config = dict(
    hidden_size=256,
    num_attention_heads=3,
    intermediate_size=320,
    hidden_act='swiglu',
    norm_place='pre',
    qk_norm=False,
    parallel_block=False,
    init_std_qkv=0.0295,
    init_std_o=0.00762,
    init_std_up=0.0295,
    beta1=0.9,
    beta2=0.95,
    schedule='wsd',
    decay_fraction=0.596,
)
MLP neurons of a small language model. Each row is named by its layer, matrix (gate and up: input weights) and neuron, and shows model dimensions 64-255. Each number is 500 + 25 x the weight over its row's rms, rounded and kept within 0 to 999. Numbers have three digits each. A neuron's up and down rows have the sign that makes its largest values positive.
After each neuron's rows, "fires after" lists the tokens most often just before its 100 highest values on Wikipedia text that the model never trained on.

L6.gate305:519518528469506460532500491477445537465551461504513502496551479533495478516499505545524512531468500550532470513496499476520528528514502560493481510470489508508510497531475490483463470517509504504509538473483495476523476519478496486496502500482496527481516511494521492513463499518534514532508530495498492464539524513499496480511494473502508479497503563516509497490529504494449500486485534466510488539499482466493499506506519498479515465524504498506515501496501473465516465469490491449499534553502506536453501564518480528499488511525516511527474487529470545538497476518483481473
L6.up305:442532489466543518477504521511520534506509507489503489494488486508478474490524520505519518503510502512472483479502514521459456483525539498537520545473482491505489508472497498476469460468522520533506486477503524542506437498526489485491506442457489492506501524550502521516489508498494462504514535454499495465477526489502495473510533491531500501496475526479482519536521512505488493510478500518527471512538460473548482464538526515512487476513485497549439531521487487497489481477469525496501500537525506558468456510511574488501506463497563461514515443532516473490517491539477503531
fires after: " p", " T", " P", " ", " F"

L6.gate251:507508493518482527553463547516516475507514488508509539512498542507527472506496446513501517477470496491489449450492478491491501482505498511493479499508539501511524514511492548482474480485493564517514460508480470463508499533512497516498524539513470527464496470476515536485505526482490471505512528438486454464521471506500491450495518544477480509496478471477472470494527525479494504496527532525512484519505499500508537487536495491489500513488453529515522486496511472504496494467475503470543568524490488513513459498535493494538499488516509551520491486495517511447443480484504472493
L6.up251:496526565518524474536494511453529524503503489485533523482491444548503502472522494464506501485487476498478510462479510493472500480484445504511505467468528468524453503500525494465502504487466496472502521500527496493522525496484489506513512511510491515517512480516539494498518520478527487525465520488497511490515497500500521485483498528533497465536505541491504473466502519463461469489508467494521469512509469502515504494491494534479500461500484509499482555484483466491482476515475479505505472511498451504493498458530491471531514532494537537513523467534495536515469505486514469457
fires after: " f", " p", " re", " cont", " F"

L2.gate161:479498523481530519553493501509475475490461514500504541507449492513485505508530515474507526535507501505469526498480472488474484518528513467453493487463531512497493519507519480493502505501452545515480520549457538487497468525530483530515495499543437493523486492542530482500535522483487443524521523514503469481445533496534471496494520478458513502520538496506461521497458508501501500505528449510463504518513512467531529548472475513483492471467470519525486480513511533495498488489502521501506540458499477502493487475506464551490502514495514518516491514493499526514520497448491469480
L2.up161:500499496479514474490460528495514507533477474515518484515495517539478527527515516485516533515530470469490485494497501487516447511542540486460503511521549492518498479514494514505519484470492493515491507496522487470483546469512481488480495478470478494510499513543504480507512518494556500485536513484515519489494467474491491513520496476497516496506507519520499507541544463500516468526449499480504481480494509455501515482491567486530519511505478471512486516477508459430536490493527483509503500490475525502506493466532439490508450475457485457507517466549496479501478508495491519510
fires after: "2", "\\", "1", "ph", "b"

L6.gate200:522516517495491493478494508473566524484513543476517471492452456503482576480534507486554506481499522516541504517505499494504507504468472538486527498498496528476489525451498508504500516518487474467531497482526450502496444499481511523447501473547520533528504502498499494495508471501515511488511514505492511471492465502490539508477494483516469510506482502545529460497499472514477499537561497502528477552532503547532490532512509466431492516532522491537541525544496501481506501512468506488496494469479492534528555487472538519468518535526483492521499529480476496524485514487495480458
L6.up200:493489510491534481499489485527518491536532516517535517507478508489494497469501485515530469503497473570480566506498522479541511520522544507536489468494488463488495520498539514551543513521509512502523486502506557552486495490499530501494522534490519521487535525551511478513547468506511521447521508519548467487461500494461483474490527477489547502502511492484486499508454538501500522500514515487493471502539526532518462514480482437499499512497470487491481509531460474486524502475467566524536489512523554528497548490489505526522522519553526485499479496476483475499489503462459492469
fires after: "h", " L", " l", " W", " w", " G"

L6.gate8:507481472529501513502502503496526524477503511495531523496488504464509519485543510497506512494474510498503522513525483466485500519504447477445448511489498504473479515520551504510477530478498505497478532520493461535481463471485495490462512516496529489497459610499483488522491453539505484505519543498463433519480501520490526475473492469494551510520519500530519511471534504522509567521495482514531539487495547485508506508533481450510501517488496531500496480527498516508442485441506484518494499479520504521492497527503478483536499541495470508506531494456530527508515490519488531472
L6.up8:455505521518538491531493542461492511530511513479542532490453528510494490502506519489532459498493523492480486465477490474478495483512467530452464499495483506493479513495545534515475497487450524530536484516487517521528471521495531517514530513503467511450489524515518480504524479502465507497479520515498485507436551502474459509519501522494480471522502515498520449505517529511458484527530491499503460484531541525479487525513462482514502527555502495503458497583512510509502513489510453501482488492507500516500487554477568488502477494481519525475481480456481482491494459517506494481
fires after: " R", "S", "N", " C", " L", " M"

L2.gate258:479495477489488504497500480525491534485509502481470478525514526450496495495476485500493512490539481515485521509488489478479452543463532484551499498488505496473484548511506550507504435486464519467477507501476483513538520480486485524518492447488493496561547488466479519497489466514456547530508506465508509506469503492477553471517502495503471498494473495556524465495538483533531505513545543456476482527517526446539506507451512495513500454521526489501520469463484471522504494519460518463473531562490508523486506518494517495508493494467545539513513441517557485514535526483502528514
L2.up258:526501521542496486500481464547475532491495534524487557487528476510494505538452487473484478517501471507444497483471499504452503522488545490491468512482496505506510488490524489477500532462472508493479465517474472524494512478491471472458527501512484500503514482468545496500505471500458496499489504444478525521458481492461498446523501512531475485517479519554517481499499476533524511517526508512491502518522505474486523496531522494540471516486483487499486443512550465483497505536451531430463488502489530524510499461473455471461513477532494451467495463491503463501510479491528506504
fires after: "1", " ", "9", "98", "97"

L6.gate28:498481493507512541528504532507509495480477477493493487516480542497475509459535493550549523505512510509533490498491477470490456503496507488499518506514502504487469508504547519482523516536483495490490489501462490541498455487506508485499516492490427524507498475512520562510530575443513457483485503528541481560512517523452533516453535496489476500504510520485487489538500488501549507482551508479480505559521493494474494519491511547471459510485549482504512564542534511497486502522497497520481537515487503521471511470444529513499499506531477474516488523468515495526493525498473457520
L6.up28:510510481525440499530551489491523513442467479491505516485534525466538520491446496517486503450502460536536490495507495506477475510466489475520490467540443520482500497506473506486485549489517483497528533551527535531485526534549470491514477479521476494500549500471539470492501500498524471475524530498506536534526481492521493506480498502517544504514505532480504539465528535474544463504507508498473519514539506502477537466498530462525508504508456460494464522530497458497461488492521518528540500501500482506497527481483509489492496501535528477466504524512448492470455503501503501500
fires after: " S", " s", " a", "ou", "S", "s"

L3.gate145:518482529512505512507472496531534522478487470549470524484508530514497504516509452528517528539520500469498526502513555481486482532535489485521475489502542465481513491523503522540519512499486485479526506463488542533518471479524492459489455449494502521502506528541520502530480506479517487487471495497521491473477454493501521516491519499525568477477498498515495489456480503526511473478521533493509518488530488480529540496460507463518446473512505433502510503521488486481499497485499526518444504526549531498469486487468522554488471541502565532501518451466536526512473516524510473481
L3.up145:442539481500477478502522495504448522492518501531478512473493518515463487515491486536463539538495523494509489483496548467462489489488494483512501551529471502473502480550491518506523503469524552516534469503515542499497509412482534495491492501484509485543494516505537445439497475523518499520464509494510483485493502512425487526511535529523530496495500509492480514513463457499490474479521561490460519524520485508511520519476532472501514488504459493520449514513454528483515496491507489511461518542527508471510461479526520503491484508506527554497479464495533517486454468518475482461
fires after: " ", "-", "qu", ".", " +", " v"

L6.gate230:528517551507502492486446490487521517522542468486526548519498455513514501460528486525514533498453563498481492498498548502527485521497498513499480462456546490546505505467528485497489481481523491504509537582494516516497507476484524483515518480488520510462513502524504495560482480482497487478525526477498503503525501493500493464493527497505485510501505505472535500496487554528496506456483486477490494460490465451531492485510490499506486501520538457516497488531491510495519490486515473497450487456504543516491477535479488526510490495518532470430502485517510517480490492467474505523
L6.up230:465524493493465529517475562506485507519491517506499481481506485504523495509525481509451505513487554480477478482507486529494525469485510520482485475518501559520477502504476500500492520465491534468525489487534477509442498497531475470495502532492502512560482468459482516503534493483500493490534508539538486486454500498493496526491525497514464456554559480516533489522508515534501481526446493464526515533520515513470510498509476496510496490538490496533478532499498486524481508463519470527527498453514518500467571497492484448497535473498478495469480490452487525511482544512490458479
fires after: "1", "2", "4", " v", "3", "7"

L6.gate92:466480499498513502521473505494484531467509481459511468518502458502507518516536514495513524517470536483491474509503470482501515479512506506501440466550491556502471518503568545511517489483462472490454492478491504504513448524512536530485500503503515501490474487498519482499544482508447544520486515489496491443543478477503551455501510500510505460506497486484496505483524502489507538484458482497471496492539493475518516464441490500495468466505507535481554541513545502514520521497518512482503497513513461496439507502520496524486480502505481502491476502506477482533485495483494504495
L6.up92:515491507522498470492476516500547481472470513486500460488504533514476526545498513496535513505500483550508538511524549509492502485503519479471509455546474500496490484458487472476511528506500511475493503491491505522507454520482467485528499522518479545517530494528510548467537528454538507502480490536514548455477459500534539493453503483473527494521470521478496497516481493495531490468492473514513517500471466504457529506497488521475516492498480525523518502504478473534527498482517511467524515494503514524546534518500500499498509482481490494518522454468569502481441489464464493505
fires after: " D", " d", " h", " ind", "A"

L6.gate5:504447503552536492541485498487461482503517482480495469500453514518496507504451531501479489548501491516519504505486496529473538476468489519550504500502461459517525524502494486501466508521503491506489523452509509505495485534565496505477537479495532508532521499509482516458550501491488476526456502516519483488505475488541539504477564486496531502501533498514525500496532500510508462485553502507487448505513524441552462468517503487464505497473460478479509509481476517497500483524471509432493512508507500503512556478412518563503508538495522526498515470481485482509476522483510521492
L6.up5:445452517508480471471513522524457506480524528496474518486515483481501513497458516489468540509504548528459518488498503498476494519469499501502491472479498505479460493501479457452463498446483492501540491472495495524477496536509512501477445476476513494569481452502486476506524509428508490523484489517514513446485495486494538492516518504496500501474532527466492473454487501525513482457472479472496518526539518512506475471468496518490525500460515510492523505489527547528505488477542479502502536502497494511540502472487535515491488541493444492536447463520496533477504478466538460482
fires after: " s", "o", " cap", " h", "ess", "ret"

L6.gate152:443518485518519533500486514473512510415485529506465503496477463506478465480483547493540514457528559497445530522481478478498527496511515450476473473484496527462484517460479467481464513490481476458531504483505521479500539507506518489445494513494484482478497489531506485536473473468497536539551502485489468497463500490476500527466509481513504514503482468550451505478479529519479518570489523462444492507535501498452522459478507483480476492487504505455525514508505488525501497513515508511500467473449515514504512492535484506501505522471453470504522515471502470482512521484519508488
L6.up152:515514514489523472522440546501535516514528546522528474487453479512504498526508463479503506531514485466509502540492535517516473521515504448503525484540497462509517495494498464528525518470557499512509499535503487528514506529467469586500492521528572497538495499500511467520494508513469501524461504541472511528509499489501522464448482491506526536513505501518489472479485507510472505515507530524471508496542539517486505493486488470508503441502509463502524515518447521502516493448502470471474511520487469477514478539456517553477504520483484513494486515471509477487507497504510489440
fires after: " sh", " L", " so", " W", " R", " r"

L6.gate240:527479504460525469537505491491547448464454470537501475591537480529509562522498533484548494540485482503488493518520484501506550476514515518506509518477506521513486464489501503527482480456513525479471497510499500549481515487484523470488531492511492492481492503513512476542489475528540522494520537492487499506515512510508491528519481497498492459502533469468510503529501516501505486489545526461504506490506480512521494463500535512429520492546506531500521493539507448498531510497524514501463523492474462553491487488504534542504493506520554500519468497479469490493500500528487501466
L6.up240:521446527478511502520470453500493509472500505521490449481497420415527525460495507499504493514492519501476538491485508455527482479481495504523485532499492469494474532532527470461515525444524434498486486510498494482500505510500505486498494462508545512501499539478490496532498476499501500540463493471473455428483510434533497514464476506564500517508487509471481475490526508481505508517496510503464516513448485488518495483483513528487522483482499516491489444526489517511473511481497472473487515512504470508492521495492498527481524549489485452484528513495510528512507475525491444441
fires after: " p", " st", " St", " P", " t"

L6.gate40:503510484480523532532504478493521482483519489531486477521444501519507468505487518540496531526478514515455521520517460528498475526541535520480481503511534502492490505487521516481517548517496551482489503461501493487498488518481472486477521487478456532465496479534509493506544478467489476518530487527511533469440492484553507514474498498533468494515512491528487507488482480493486514522535513435497513523478443523483512504443482477510509499542545466481495557525502502505500490501471474546544497492483443542461535496513496533547499499510501481509504500477494476479478531488516533445
L6.up40:541493493481515526567498468532545540475464532474482467488463525514497509458482499483473499529493518509510507503508514489530525554464537541537505513498498504464534503523520519525504485505496499478425508481490489499464491487516466501507507466536538513512500493484528532500499479485499486502505462534500498513417523480538500508509481520533499532480482479499489452526443484504527460535516490486479489521506496580506518455495527505523507501487503492495440544460475521496507525471522504458509532498513482511459551486496516491494465539538467493476484539490507488510444491478503484508
fires after: " l", " an", "l", "en", " L", " a"

L3.gate108:542514434508522531491530531527478537488482495508493537500518522484490491509514480483507483527505540559473499528510476505471515483517533501499522473475508547573499501484487523496481510495475545521422530571514492495474500475502515493524507502521456490483493504430548499515512499523449502500503498512498538510498522499483478458472517502502469493544465467564490525506515510511522533521493479497497464502503506465556502482510480508501506489503490535507488530506443520521483490559481498494527469489509530517493527509486463473510512484483473493531490487545518496465525491475544513522
L3.up108:528479519495513495494534475487466530515491519533507448537464487527496506490489468478511539492494534527489487496524523481530542502518532498498513444467508506517456497522483515511471461510494480501486472524502496500517517503502502520480530544486537526464513532482522556499492529536503488502471488518482537491518475561530525498509547532552458527447436510503513510472479483458480520518498542489498468486470485458501487502507520516556479481502495544499483471513496443501481497507477534476519439503497505460517502517517479514497500480483496509522462490507512496486520489485534516495
fires after: "1", "2", "9", " "

L2.gate231:533514530511479515538497536479500514493480519470463496518456490513514475531505505484478477500509537518447533497500502518485508497504500468481502484510490509514490518509512556508471469509480529496523491514507526528529551416520504494518489467485444512486482490502542493470494496502506471477493500498522506483522473531493522526514506519516486491520480528522512481500527503471479500487513546552524443462444521496552518431463527453548500477515485461474485518474528503496483511523491508499471521493494568479480489503518496521480517493469464459481504502470454511493487501507482446473
L2.up231:515495504540495502516487525501468491503491523506492459489463427548507491514497516481433468502467537482446520475512522506477538531503509494464515528502494499489462491493513544467491500473511524531495499487486540533522534471506521517496508491472469500472472458490550495441485521533517506487496493513499486503463464521476537515558504502492486525518485504520524523509501502470493464524512513547541458509422505514548524462503504482549515496531455495486490515484504507460501518511475492486515521500498562486494482497503503489478547467473460464517508464490460530493474461525500485520
fires after: "2", "1", ".", "7", "pt"

L2.gate65:486473537481533509504479512501549501493497484470484457496465514550482524444511491507516517515494502472464516500487483482465462507535543467453510529486533486504427471506500516479546483509461515495482511452487500461497496497473512454488461495506490503452500500554525487496519565555520500496505501465500492510508535483481505492518498492485535496457499507515495528495485467497523525500544546461479550537525511492530503472513487519529482502480553480521525537500550498524491491528483468491460494465459512499499486497512524535487501478505539555475541482531538496516501473492469482507
L2.up65:492515523515485493466498471515541484487527510483457462488440484527499508475490474515508502504505528493435513515482488505508525490530539476479561492496528488508481457526518530471520510510498486459400502499492511425529516503489480468520490494508509490501523475512515522492525543508522529515546476472485511512481499496471484482517490490498487525511520494543469524520504477520533484516516542469491527528514490503483515485479489525516471496516526468520491528490571479486468500514492482498509475490409540479449469516497504526466510470473510541491542468521522488500504502476519487470
fires after: "1", " ", "pt"

L3.gate5:473475494460520504539482449550463476483496511554493506479479515490543501513516497512521487512500526444468571460498520504522469493505465527525496496520486524501483488491496496501483520472494485520484478471482505495534467436486471490558526483511471535446455464504535502506518505482534433487522485523524489500501519474480524511506502501485492497501493550500492539510478550543476493473494522514491521515504432505490562542470487456520491526495507474470533505512496511490536544480474473531501519510500510508477466483495507462546517472504479454518459520509510516524449528536527478523
L3.up5:527502502487497514486518520481507497483492518530497475489463549496426509494474442522535507567529518520521460506509485516499481519501499492495489484525514476537488483477474560478493508498487533482539504549548537500503463504554528453516491500460541491471552497550450482498459503459486491485489495479511493479480506529534478499463568501475513497470508471522467476492508507486503462526447454518494515472523498494462538499529483510484451472486527506515471512519504457509474519515497491527490518521516497493510509499478446508487502519543502518482491539484461499466487521524529494467
fires after: " ", " (", "-", "ph", " c"

L6.gate101:517478507501533504475462504484486521438493442516475516518534472499512497491481446508508515483509546501529542480464522505507530488512484502491482521527491517508508534465495502529475478473486504444507520489522443479475502549513483518556507474484518513492499526499460512550512455509487499505506507432501499444563479506532461515516497509501477535430498563516508564529508533480495532523484504532501512507500473478536516465494523509535451483484519502513519509515506479532475466502494498521459503488517507507497504517466480495500483498481553466478515502474533504508471542458487484528
L6.up101:546482493524540507512490501498522526504489479505481493499550511564473552466516508482514456468508475503476498504508505503493525540490546512509477501515484512531492511498477473531505522510518559464505499492489519523490516554483506495486480511508483492472518514482546499509457475494514514520476501544497500484554473510484535493510501512488538479482519484467461544483496459492459472483518496499540539477478526478511545470506481483538466500547498473469539494523557494515529510449463468458492507520504510499471562512469445452514539466508532514512526460488482555500465480496509490509
fires after: "0", "ol", "2", "1", " f"

L2.gate289:510489540524525494514456479530475515484486497556528508480466507522489525572484530482495513507532525522497521510514462457535465524485481490450505517504498516499468460500489485464484474485530530521493479474513503493475435499466494487492473513502518479481483464491503535519499496529518482502501492527516547487510514517485472493508553472498480511494504521471507527465421550498475504461532500553544465526494483510445479514504491517540517518457496525522474519521504532537477505449524468529493502466511520488464496462497514489509497487507448463507519502494477501511508472503486476473
L2.up289:492475488506510547491507503504474479510526517492512499544487511535517473501465528465478446491477496520453512536483523496484469486453514519495505529514472520511472484457482521469492527475499531510402444528535422507461541482490489506532491509507482484481507475434513527495544482451493501501467447528465493510484429527485522484487531515486501493543463492527482515487523501515477495509503457500478525484457478503522489512452522488478484489528498508494497483509526494498510508500462525497498494477535499503542477476485474470466535480514469510486498456525522521514530494520486520497
fires after: " ", "97", "99", "2"

L6.gate107:467508508452502496517450488488496507480488497474487492510479560529493504495508510499522490483537519505480486485524523507524450473507490551492505470488540507506454507472529510524528473512470500475517480480522524492478484519494537539466487526494539537508509521492480506541539514463493510542539522517502524469476480481541510532449513478476459460530517504528515513498444549497495501522489476519485439503505538538539524464485524537524471490477506535505549511538522441506546530500473482522517458486521505517497550545471508486488490540533559479496478493498499500500482507452466491471
L6.up107:467509506481440517466533511481471487507531537514508519488480445514531468533467518481494510521542505519473529470521547503476504509459504487506523473468513482506459507500465441474526479561473499502489498520524483497464501498488503509472519454457521489514499491511480486487493493456475473479482527481474492457480497507505541532534450518506468521559509504520483468469508447485559489510500533453528463505472510493443537506497467491503472517479527508491509517479478532521514487509485512497545479505513485530510491478559488503494519469500456552543501530526454513491488524501523512489
fires after: " ", " (", "-", " D", " d", " \""

L6.gate201:490525508493490499503525469508492481489476490486484530493523497528514499442486523463501495524499508493525510560475485477479499542518494521518505480503486536534526487482476504499512541508457521499510465533491521512491492461526559469515545504525476495474507503564493542502532491532491498559480498481535528466508475517543527478508500496512503478490547482488524475485497489464511505498518551492510475464492491505471531516524511521460502528545512501547488510489556515486505486537494505508459480469486432464507482490450487508500504490516465514529477473476479483506508524497473492467
L6.up201:487533482532540492553532494510476498503490514524520480487477517517506480508503513498512527476527476468519479456527492507524528489488494504506493501473512471506499498490477490464500509508475491501532454516498516476537471538430520533519495516482529482445495490483489539536500469459507475479451505479474503515492505486526532513523531489468525490480498455438504492561440525511526460492541495483494490503475503467512505481508523484513465482533506492453466508500485503493504532478496456515477496539496481483493460521480534510530490523528569523458438525528505476453466518480506501511
fires after: " C", " c", "C", " a"

L2.gate109:516549551471530462493512450531488517469561503448502486505474534530469527475497535498495519504505503478499520504488487501541528478523566504432486494481538461514492514523509536466499492495471496510402536505469547420539497521476488468520486498527467538501494491534489517476501535510481455526495508506507503515475482472484482501512464509505494496489501483557421491507471491523486490463478505496498483508469488479511523486452504526522459505486516539511517502488486519547522469531507485503499481439500473502469471500503508530496527496486480526476513526509509484511505532508512466501
L2.up109:543499501516465510479500484530514495475513504481481530485468496549476515482526501510495498480470495528508493531486451545453494496497492502502526493566498472504476477492512485506492511488462502507473544460481535469513455547459500471483490513469467516480474478607507499496487519499476493465510484504500506525472506510473448516525460476490524524490540480501514507499476501505520518508531486474480509503547488480485527461512460555502522536499488513530504480497461510512481490496513517476524498473516495475494505500525484511474529496468539516472524527508504508515507517529489477491
fires after: "m", "\\", "ph", " T"

L2.gate297:544543515483474465490493483556521495483513499472519500490516522575473472510525491466542554507515510482503524477533481493528487493525508500463482513502521483527530506523527486504511519502487487510562513430477589481528481517512525505472477548444469490488481499547490502483484465515531444538489506523530499455520495493489461534489469492479511496477496517511480558495495478496482490513474495501480497563518497463483539525498492474483516517488471489532498516534518492505464480505532500535453491479494496475454519504506513514509468484548485506473510541494502500484483496456463475487
L2.up297:572539506531507463481518483509538462515529490490503498492470502552519493502500504502499479506530489506487499492491496496482488444520508506440523480502500454494495486503512538443491560484495504465489512498471517507519494513500507504458520494502506486511478512493490499494484499484507492512525516504514508520568542496465489504521487482442501469521499502510503526517535525547533491494503524458523497525460446539463491453506485508494488558521501489523470477502522558528454520460509511487479471464487514501476483486471487534448462476508529487477544507507495495469513498463492474516
fires after: "1", "m", " T", " |"

L6.gate69:449521556506530515494529499491492496463512548517521536506491513487504520504493494497507483512449527494501513529502514485524508512479506435519491480477528554522528517483473478483514506503494517486514513498509526488519514516511534526499506476501576488535479469501462464453487508482497473469497465504483485456500510475474505527487562461469495463536484455500506464529493492438503517492501518497486501519506501473503475503464512490490500477459483484525538540530491528482486500535498543490531448554521510493527541458486498516542502495479492488503517505475481487514486527523468447504
L6.up69:458494511472499540495457499522513490481502533493467525519505500508503515497538515473531445523489530499524547499508511531505454501500516506526526473476497515509493521523551494456531504519463521498487514523549476475463501511451500510521520519492504488501528479470512475485526530464459480513549482463489493502519520479558509469520481519475452475489503438547520514477532523506519519495541484478485499504524496512470539509507471538526503498483547482493484522467520536477498517536505514508482480476519484502533522487506462491512528511475514535473433489521469471465495501436470505525
fires after: " A", " W", " h", "ter", " H"

L6.gate124:520499495527448513486496529487482512483505469491471474508508514493546478506518511509521510526551488501470520525551529464504482551497506519485508514528526523515511548492477483527462452511480505466503522518522501462458539512490496495471464514500516506529536511494465501470488502494499493501494531477507548476481468486520512506435498505529487514502501526509511452467503492491466526533495545467501558495544496553493515524443534517524527503497507514463525491501531467524506480522475480472507535487517508503474545468509527504520503492507479462479513573476503516505501526543470493458
L6.up124:509515506492514424489512513456527499504510542489486477509499470526493518548516525513524490564498495492481519468522523520527485498499470456492503478531533520502475506507490493455476434472487515498488549515494484533532524533532471537517477480511488490514503524507503464481489484474483474515505498447496467533488503479480536508497492506497517490472471527463424512481514511490476462486487514495529509484486516477491520497490537490525547519484541549451517507510473495463467539555532521527485475505522479506491498521458493476487575546486485494503496516497504553497531551483494501459
fires after: "-", "it", " te", " re", " (", "le"

L6.gate153:468486499530494477489481491530519522504449471516514511496496500499494533507488509477505565492505498534456485528547512487437490481513461525453477529503480562533500553501519529487526500533470521486482468472517508496486475491527526507488510456477503526526485484450464447519473469531520450509523457485481502461490467508527502457499485499488502472485507510535500484521520489556504531472514498523471515531530482470491521499526498490524484470504506502499508500492462465446475471464468491543519509516519523506511489514558540519537460509509479471509465531473507512511506489515503485517
L6.up153:484463539498489536502507484528525511485490498479466506486500481545481508500556457476524548501480499505488520477527505515510502498482503522524483477523463542475493482498488529508503529514520532483556538498522516471488487523514508513469468541509493465546490480493504489525533497475485450504478487512484460521501506500496527489511481503528500420473506505508478496485467483473472494512535479497498468536533518473478520485520538459503491510472513512482502496470504514510464497479460506485482487496470537528491492485503500450522485464548462509510484499543471493497498525458477468516
fires after: " h", "h", " H", "H", " t", "ne"

L2.gate26:476535561528520489544504491531554531493519502487492493480533515509457470508520487517515524508531498456484449505495490512468448502527487538534495488536501469459514504559495550490517487517531465522523561500480505509496496503505512491501474497499463494522516508537484483485494521474514501516475537494513476517515500522484470498470485485508562533494493481517491468471504479506517485477516528480490515528560523519494534468486502502520499501517492465476458529498501493457520470486490474521455507493496492471451522490534481507507481545482502505509522515461511494490453529473500494468
L2.up26:485510522532489454488493512508484502497515496518502485503535498512472450481513478492500492523479463471500463532482502514524489490491534521483436464533446492446488485480490535501508524486518505525465491500467513500466503535508489482489470562486489515547533497511506501442523523507513515548507531494502476528512523509517501484508486500446509519544506487453489478488488461525509525458466503476502518521539512541529512490494498517540511505506495500509499515528550531493533516485509461550515514502538456485460507495553493566480472522480487508470493518503505539488485520434473507513
fires after: " ", "-"

L6.gate175:513476524492501507531490514517521498498512506464496494478514550496501489473547539453492502555504508441462478495498498529514499485459494474501467482488486492565473496474487503500485534499466487498510499426567508543491489478504535458496483504506455471544510482521429471558514481511525495518442517520530478501490524495521515520504524495487518474493508486458491502449478494455518516487515476480471488502512482473511480547533535526479498549500550495488491526476503516503520509527498492553483492479477525512543480465527514508519470498477547549511501453489535481503506509499490492498
L6.up175:472508537478520470492473496495460521480502510473516470510474450507477501495486516454483479502482476514497536504512525502497473455456484497517509515458501459501495491524519477529473477486486469483479556483526501513507507511475498486501538498524491524464520465462542478511510483510528490444512479472537474452467465525526453544498528493535470466490464509524522525532506533524482525507530493513503472498496448474481513511526453485496491540477510560508478508514500484495498524522423493530506504496498527500475487505475524497499503501460495489477484469476481494496469514473540459465
fires after: " b", " B", "y", "st", " St"

L6.gate257:473483459504478474508458489512494478491516507509526525502480510531484509491502534462521494510511498497514547486565561491518471482465499502520490465514499528511502543460515498515506476478458476514486498489498494478531499487482512478472551500492512524531482475504490500473554459512571501482492532494496473513493516500499520470539529520454492467494527502470522483484501558506506510541496463502526457454495463510551493496480521515497491529527514506501499487502479457487501495443493510475497467507474503472523479551481536535513462531531523533508514527498483541499487482485462527518
L6.up257:492497515450506501513498523468506513468477445489505520493494481499506470492518504488464513449496536531535485463484527533544502518495492505500496483445513462575496535501507512491509483479500486500482513493492513514536490488461558544510469502520513471470514505504521476507520504505449491499492502484491532514547492489504519486517485504521519494499495483516510521470472535466522481516463484548492490481487485489465537486472488517559521494521546470488490455491506489495550502503475498504466501479460491509568474521495493515495466463518500550471449507510498509508527513475469478486
fires after: " d", " im", " c", " D", " ar", "op"

L6.gate261:504486467484483503546468533466504522534477451463496507499493482482536503500488535494530522514540498520530509526503483476509490477484487495514491489490493501501489516460545546546491499477533517462513485504502503494482460475492539482474511471476475497480468512459519473504495467482482512487473549462482500446504494514523474495487482518486474483515451491470552491470462540489493485493503473465530513494507471505530528530483492496479455552524515459516452486530521518518466506516439505485470542507545463482546493505510409491511484524491506503489502500490539506512458487487456498504
L6.up261:493513528484551464495508532471515517481463463509522469502463509490544517500496497552520484482498470505544547487496520506470515485545501501464467469473455462494481499470513499473491496525526526489500494475500472478520477495524502528504484477493522515466510537475521468504497546524512532511511500510551519504504495526528526534521512466493484475506468489494538524467476495514486439509486495513501478527488523432524514505492522489488462480504470523527466550530478485501512516490486478465528518494508454520527487505537509483486502511455521524536503482541466466484504500483466496501
fires after: " c", " C", " P", " In", "nd"

L6.gate229:485523465492501484472490507523477522522526494530443540494517549479510491490502533544498518508509486520495493527534519477488503451523496458468448506535563551527470517515496473528492511524469523494497477506450538485482494505510521520478456489422509524497510493498453512521525528466499475522508542474501481493465529451476491505485495490482540516516478464479528543530532468465494506449463504499507512486518498530567509523467535518520518516524459502537496539520484505512503530466562516524507495475514492483492557494486558503507502530505505524502509506490513479500538502473500495518
L6.up229:486494491530457495496484522514469462474522509536485445510529486461536498475469484478458494493518493516496537532519448483458506460523468497465494492541497516573500476479453485497521515500450509472512523458517492519493508470489507516521510536514495510466549506509514458504511494517468449493534461520545486514501467476523472463497512541528505479547485496500500531479518529476494530491520521507536473482478502515466493477490495459507496509474480495496472498469532529509479539521510478492518500491497506502508504507485511490501531520510482473465514509442486449523460490479476480483
fires after: " S", " s", "S", " An", " dis"